Part of a small language model's weights: 9.21M parameters, LayerNorm before each block.
MLP neurons of a small language model. Each row is named by its layer, matrix (down: output weights) and neuron, and shows model dimensions 64-255. Each number is 128 + 24 x the weight over its row's rms, rounded and kept within 0 to 255. Numbers have three digits each.
Before each neuron's rows, "fires before" lists the tokens most often just after its 100 highest values on Wikipedia text that the model never trained on.

fires before: " |", "or", "s", ":", "ing", "ic"
L5.down691:111132165141086115160120097141134167185134157135140153150164101118128095133071167144151119184084098119150126128102076090111118125109134102122123112191129131077100099146143093110169139126127104114159119143146112119133093093137117135132095102132135111101148131141153111165103111130108139164121140111107071131107113159120137179113110115106093146158122131150152121158145131130169165108146119126119133079134124146090137109128141110134152158120162103117099104149147126127087128119077125153111158153123097130121113138163111123148119142126111140108117160089138147147128109089134136105

fires before: "=", "-", " ", ":", "g"
L2.down116:117165192145098119158084122111169119086092064103098127128155144116136129141099166091143163108131124118114110114148157090130147157144103118112133159111156133095121120148141177169100119123146139155169121130134096116159099099105157118094079138125124149088111171095104134128104128144137133127138139137109104114146117132153197171136152133122130119091094137119069160121104088174081092125127149159121140121128135144119121128120125148158088095120132137122121122096102157092150126149158152107128108132150159144150131149129111142131129159122126082107132142077111127127144121120086135104

fires before: "im", "is", "ad", "ig", "iv"
L2.down699:083121119189087130114140114126129113080089096117145114143191138124142167111062096187089111106122145089094128158124100127135133154098130099124139154134146126165106123126144157092120120151131133132153135113091118133105110094179101084099138122144139111133126126161149161122092133153149150110120141114139151100150133125098144172128129146120161189127096136131109122143115147123156130117127116140161131134085123145123142082140157127141156140115131115150113121107120099158164115179126151130126122130118155091168178131127118140113109132116129128168096163123116194078139092111135151144

fires before: "os", "et", "le", "ut", "an", "l"
L2.down854:136104151138142153151153125120070149091161158091104096148173116117141149098131130119146065145091162157158114112155111207147184154146138096185080120131152079161139153120131149165130092068105160146154089136119171156135155120133111138157132129095151097135105142157106162123101142181141108118096127123108141084107183111153102155137091149073119109141108134162127104118129105148127129144100132103120144127126114130124119127122119096126139136094143121099138166133133170182139101118179106113111125137116099168145124125165146121104157156126149121123125116146112156168139112153110152131

fires before: " ", " M"
L2.down853:134142119113106147101120099128155199147117150130074137129194136149115131106132162086174085114119173100139157160131156139120052165094104094149099142144125163140099159099149085171134169138101148163139106173140151135121125138157143129116138122140144112141153170093082128115125113136135125167136134131119126108119140118107137158144097148082107158110100145121145117105147111095162119146114150099155144109119093122143134111155107105091096086163118122140104133118162120158092137086138113128119120139141098166110144106109136100127139119106108169116163120138150137122151141133100117148

fires before: " ", "S", " of", "hn", " P", ":"
L9.down57:119147120132132125118121137055129101121131095081154139099105128142139108126150138124165109136120111102139173110106153100117112141124148149147153105142110134110112116096143107138091136107151163179176162138108144179152175097136166158094125069107146121107134159164133170134148135107121152120136130137108140133140147117087138126112131112121129136070101144149159110086114094127111142109164130107090130134105124084097128108121098132141142090167121131123108112149118111118100128133160139149110103110194125167162102130139083179111125131165149147135095115123104152118150139126129112152

fires before: "le", "ic", "a", "ter", "he"
L6.down721:127135091134089163143143127112148143125147127121099121146142149090093129115103129120164122097126151160144135130117098114161167177132100157138112110137099113126150142123098125153148147118157142147117159169196100177120142177074130129113127128109100127113140102123168108100113124117145136136098141177144130118121136129102164114159106130120151102131106140108128100130116125141179134141144114167136113139082165080144134140130147110085170117127186099152078119125125096116123114139121112114150117156107102126143152138083152159120106144159133127149144120117158130112092114140114123111

fires before: "-", " "
L2.down300:133117120143140097091169124162128133177107099140121097082160110141131141127084127122103142100118116146146121129137101145108146105134159140159131130168074130134124117121117126135156132088130117135111134116094115151111106149154102147139137108156094091139140157185126113106134137159132114108132112091159135151119102134141085102144111149100093144119131168061157165135111085126139156115130146101195103145158173107125125172134111111126126134143150154135154143168154140132067126138096091155162117158098124151107132119115104132150121135119153138141121147170118155143140140114118118146

fires before: "|", "us", "er", "usic", "em", "ished"
L8.down844:127116178144143148136111112121141140135100163094146142135100099134123096124095128129157131149076146113116119098107070115147133130094104126133152116160101125117107154165090104101136146146148154186139120152165142161146128120144145127140124154144115128068172118163106116108103162111115161153138103114134104124146137149155089134131147135168136117141128113153171076113154103148146115167151112126135119102135164144145136154111129162167115115078177120123115149076120109117124129129115115148104154106102105140138116161179124132114169105130085100130158136145115139112101131066095126140

fires before: "er", "le", "out", "son", "us", "il"
L5.down588:138097122098172116129176172140096108125074120103123157087190140102172095124114090109113144125120148084114088129144139095146116097109096073111136111124153124146098127157117115139157127164139155164121127135159105126146114087104140115145088149125157100111143112136163135124124137160129105076138131109082173103152146107197120125103081153129172129137102142143163144124114112122104125123138120131157137119157150100130137150117108092087142080120132129101161158107118118119150126119084121144147164163116109175099129144111149108153169126157115102107116123115076122144125141099119104131

fires before: "ased", "ase", ":", ".", ",", " |"
L2.down258:143146139115078084121132128141116141156169110154106061127166148162127149128110130115072124136107145093087134163154157157118079133133117124154163113145109165113123140159134141122146149178139111136126090128150147115137119091154133122104167111115097147127150073120115145143095120087137168136112162107119117106126134108105155120113095148170133054143158122104085123143086132149122114106158088113106090151174138141099162184147123157125120134107121148121108126142126139147115134123146119152155107131124146107163136130137070134111137140101090122141170094179165084105134142112116136140

fires before: "ased", "ase", "v", "c", "m"
L2.down840:157142135112143126091156080173067179145115127148134127143171120121103126123194111131104118145104070109131131101133113104137144202152132155132122140119158078132117140119143105143125097121150152179137099114106120164142142097130133146103141132136132116122152144133089085090128164124146134087149154150118145157123112146099171117126118124149116130147137093119128111110181155124149146147168090074128128131096107059125103145123130124132127153102098145129117110124126172114120100114150081125130157130093142147108107177097172118151108110163146159120117098113120134139095100104115124130

fires before: "um", "o", "e", "am", "ent", "ear"
L2.down400:089097119135113081100109152126117112078119122096128116109151135140116151073129163145137118131117120117141134160150132154068165110099152134144145110135106178146120131100109136126145138108120118142151085169123108137123155133119150126108082148128073117134087127098127108125166160167149098145144156127101110157162122123131137110073122116095112124126127170166128114112142176119143098134125130131156107122135092129152164114125137174110126138100122113068163122104132134119159128093177142128104134112109098153122147084143090121117129135125121116151142135118148161137176109099124195108

fires before: " to", ":", "n", "ction", "g"
L5.down876:109131143125101109136132171182108153097162153113162120157130095173147096118134155151132134165116188129090082107144141132164157091153108097141110113086126120124185137108098080107121128133162122146127145157188152106145130159149131169122121164124134143105115112131148158163132117152099132151129129109110113125113096121122160115095133100102157161108163146127157129118130156115128155150193110095130124119128073131138086105117147098167145116122135119116090103119138159150097144158133074118102117100181077130106101137166151106128129097165127099133094124132091152123113132143154131075

fires before: " to", "fer", "f", ":", "ity", " |"
L5.down248:099117138097158108149139117130136134118128123129137126119143132147162070136101134140115086127147124137127126147140155054143131144067129125131131095138135115118139122097131107100100136135131146142156153153136107117160114125178170131118147162141140108133112127128112090172162097093069089145106147126125094094124071099170142123103153134179107124112136162171169120102143117126135094162136129115118106146169076106141114153144169112135156120108145103087106130184129161118113150155132102184100116090132108116109170113115094110106123118154132118149131171126143080129092133102140143064

fires before: ".", " |", " |\n", ";"
L5.down626:103140146118152174121117134123161119130103099132145123116172119137127135102113124126103139165098159168117107159104134123154138104107125151123124155167138103147115172110103159113104099108121161148149118131128130118116138139147131132143156143104134136150104157136097133142180166133122094145143109142131160134137097138132105106099142063114107150146131084111136149115113130136144147140132153108143126120127126133127138096078104155162127160091137082165139140140142183072134107136121154169134140170128097148098149082098112116094126092147120104143115088104141151128107136116103108119

fires before: " ", "0", "4", "3", "2"
L2.down646:105136100108116088066176138196181144135103140134122105145186115149162141107079119131161135087165120150109138101156134155169121155130134137177123158162158097119136133126112109139098169154127138133102155162116124121130131171156109126157116116124151102151147079167131124094117138127090076142124104120145139128142084122168153099142111103158134106120081144096172137137143114126181113093132137128129117111152133150130182119093114138089134118124153109117130108104130140132106150139157089096101128138130112089142105165127196105149091112112098183161143122110091158105145106168123154144

fires before: " ", " U", " B", " M"
L5.down63:136059105135101139098115104125115140137126161175142213104115185173146128139140161115145149096141125116129087092131104136137143152120145131136121136134068130131134149143151145153121135098096147153119060177138141176126104156149144130142104168142156133121155169135140117130137153139161126104128122107119139144108136093144151133134115124108144168155133111158151076109156138136136116135175122134151159123112151135157082104121118082101124133082133098133108160146133139136121122090143114147106095137103106115087151115130136160126127147094136100118149148130097115087154134120127082128

fires before: "an", "et", "p", "ed", " of", "ia"
L5.down367:094086124126145158132107108117098121126131095107111143136128113138076106103136103128138080162129143152156151136122128119155142174154159102134112141131111103106141134089137168137180162138119172133155130168100123139159170156129129132099093098117129138097155109142119135122131114110091102117106146135128175130149186116148110137128112126057150127132109166158119148119105123117136173117088105107118144088138178129079097153129096126083102100167104146115098145142139099181164136157141127135158141120104156105107114144142086144123143076164132131153117126106106105171135120138156148115

fires before: "=", "-", "ies", "P"
L2.down426:129132140099108115081132128139125163132124101134130090077173144121156150124049161128116100088133137128115138094153140097098147129138140110159127166155129156129115118121144109126148161164154133132127127112145154104129112132121121158144156130103121147161146096101137139126074120124140097140116096092155153131163113125136143164098119091104133125108089109091130149163138139145148153101130152098160082114159140112153110088124112166105106123134157140132175121132173164134131120076103125124104159136093110146115132148106162077128116104072119182147117126134139154130097163134086134109

fires before: "ed", "end", "k", "ev", "an", "e"
L2.down9:114078123107180149112086137122122123119157100161160138154169093132152137125098108116102142146089123147177132169128145123112105093104190109116127104139151099097123147072108136124152124094102105135101122161123145109163158194130140111124108169115090135132114107180127124170177142178113116139110175169143168129154146093174113159117161132128098145116101137107120117096121112134163095111167129135093122144131140142143125097159133134153134142157127126128128142142116142136131099157123102135126109119128148137125073135135110092136088132176113134136129125143125095131148121137150188118

fires before: " ", "ion", "ies", "{", " be", "k"
L9.down819:107118117169105142142126151154125200132124079154123106091150148127112147106107103115119151116148154105093130151125124148106128142127165127130089097138156150102122152138125138137123149136153156105132144121127195170074131150126091099130132116127108166107117147123099117142137142135070173160142151124137126128157137142115146173124105137095106132125126155128139158094097151082109107106138157152138120116123132120115116126096189107104127109140139137146133126124111132076144151115124137118126141158123139105127144101129092105137123130139095136112147094104123108111116120146141150103

fires before: " |", " |\n", "ong", "7", "a"
L5.down493:126151145119144113145168141145154122161136101073112110176153152169158118111092150159142144133123129091147143129114138117135154119141085112127134093149115145123089140116064129087137094123154124113093163160156140098112175103180154138126148114136128097130140104164090081152136134134165137097099094154122130116059115117138144126109170123122186108115139090106082182106116154130142153135163120161115176066135112113151129122129108116161117106125133119126130160104091121140138142114129131210106128176112125104107149129153155103130104095155145105132147132146102115114126109135105119096

fires before: "-"
L10.down15:122114120088157139129178133126149145114101183108096119117196120138105141155103103123121096135141114161119112107119173135177102169128174135110153118115141146076138152123094117165110153161105133167086121128132128130127120129117159138095169122174135119081102100138147115101078147149132107118160129115157125139155085131111147099121167152096103141157150116123064112155128122109109132132119095157129130131126101143131141096081108122116107141074153131150156116124138124162110127168157131136165116134139119124129133141120163115120128135134132106104087131121143142122135159135108119168

fires before: " ", " U", "00", " C", " United", "="
L2.down732:122132109101104113109122165115118110101126168151117126099155107109105142138082146117122141103124157078141142158123142080095136122098109126181134157133119128130069123110125096154107160111133133141125106150139102140132092132109135076152144074151112112128171102132135132119112144117138146135139107114140112132138104107138102088126120091139126136130127150101211098117129112142103144128151133141137109137191140130153137127148075133103167166103139127134166149149150155105132131115119117129143096159127142101125093125122098133157089152124164170144152157092144103120135155120149125112

fires before: " not", "oc", "f", "fer"
L5.down555:125157111125094166107120135110127150101152164132077097108163132083123095133070131166107176123093099155121097089122126109156102106066142105110134118118144123116134150098157124127110103166130116115161124120102142115124168106099131096162130130124131104116098132090113137122156087098136109087111067130133116169123103118125112153125110157131086172131140145154119156151115134125200095133133149127079135145107069199161113129100157132100111125130106124095133124151123130123178126143153115156127118096131157106132155127155134116142119128118144104122165137138150121130110156136128152109

fires before: "ach", "-", "ast", "ord", ".", " |"
L5.down750:142154108131105107121158128135126125119112094138143117150208124128152154129074144116135093126090130139119084092147184108118130143123130137148123142146152169127106097180120093133114125157135146155154134122157167119111121134116122087129150066119122105152101143097130194124111129140128139141134158134113161134137055093105124091095130112126104139151108127116114128143070105109118137135112151140120124118109171119156080161087090158139144116115101106133146138096130173130118115115164134094134113131142110113146149094164120110135140098104114161103121135183140130144098112115093128155

fires before: "|", "|---|---|---|---", "-", "|---|---", "ul"
L10.down728:106092132135145135142132111117133109102158100108121145119180138121116134162076133126105115126097144134132124124143156136173180111117115086161157122108116116110144095136119123116133106182092119158135101045118120141113106103134153122137130130118128111149120151131185169130109084165130116119135121100162090121122057144115145127119169117152140113128116089146080131146113172127118125136145135137128100106110132134081116098120142113109157164141168105140148114098119102167107132138146154074132116114121148140132144136133128088159169119140128097117140091109108114122113166124126121166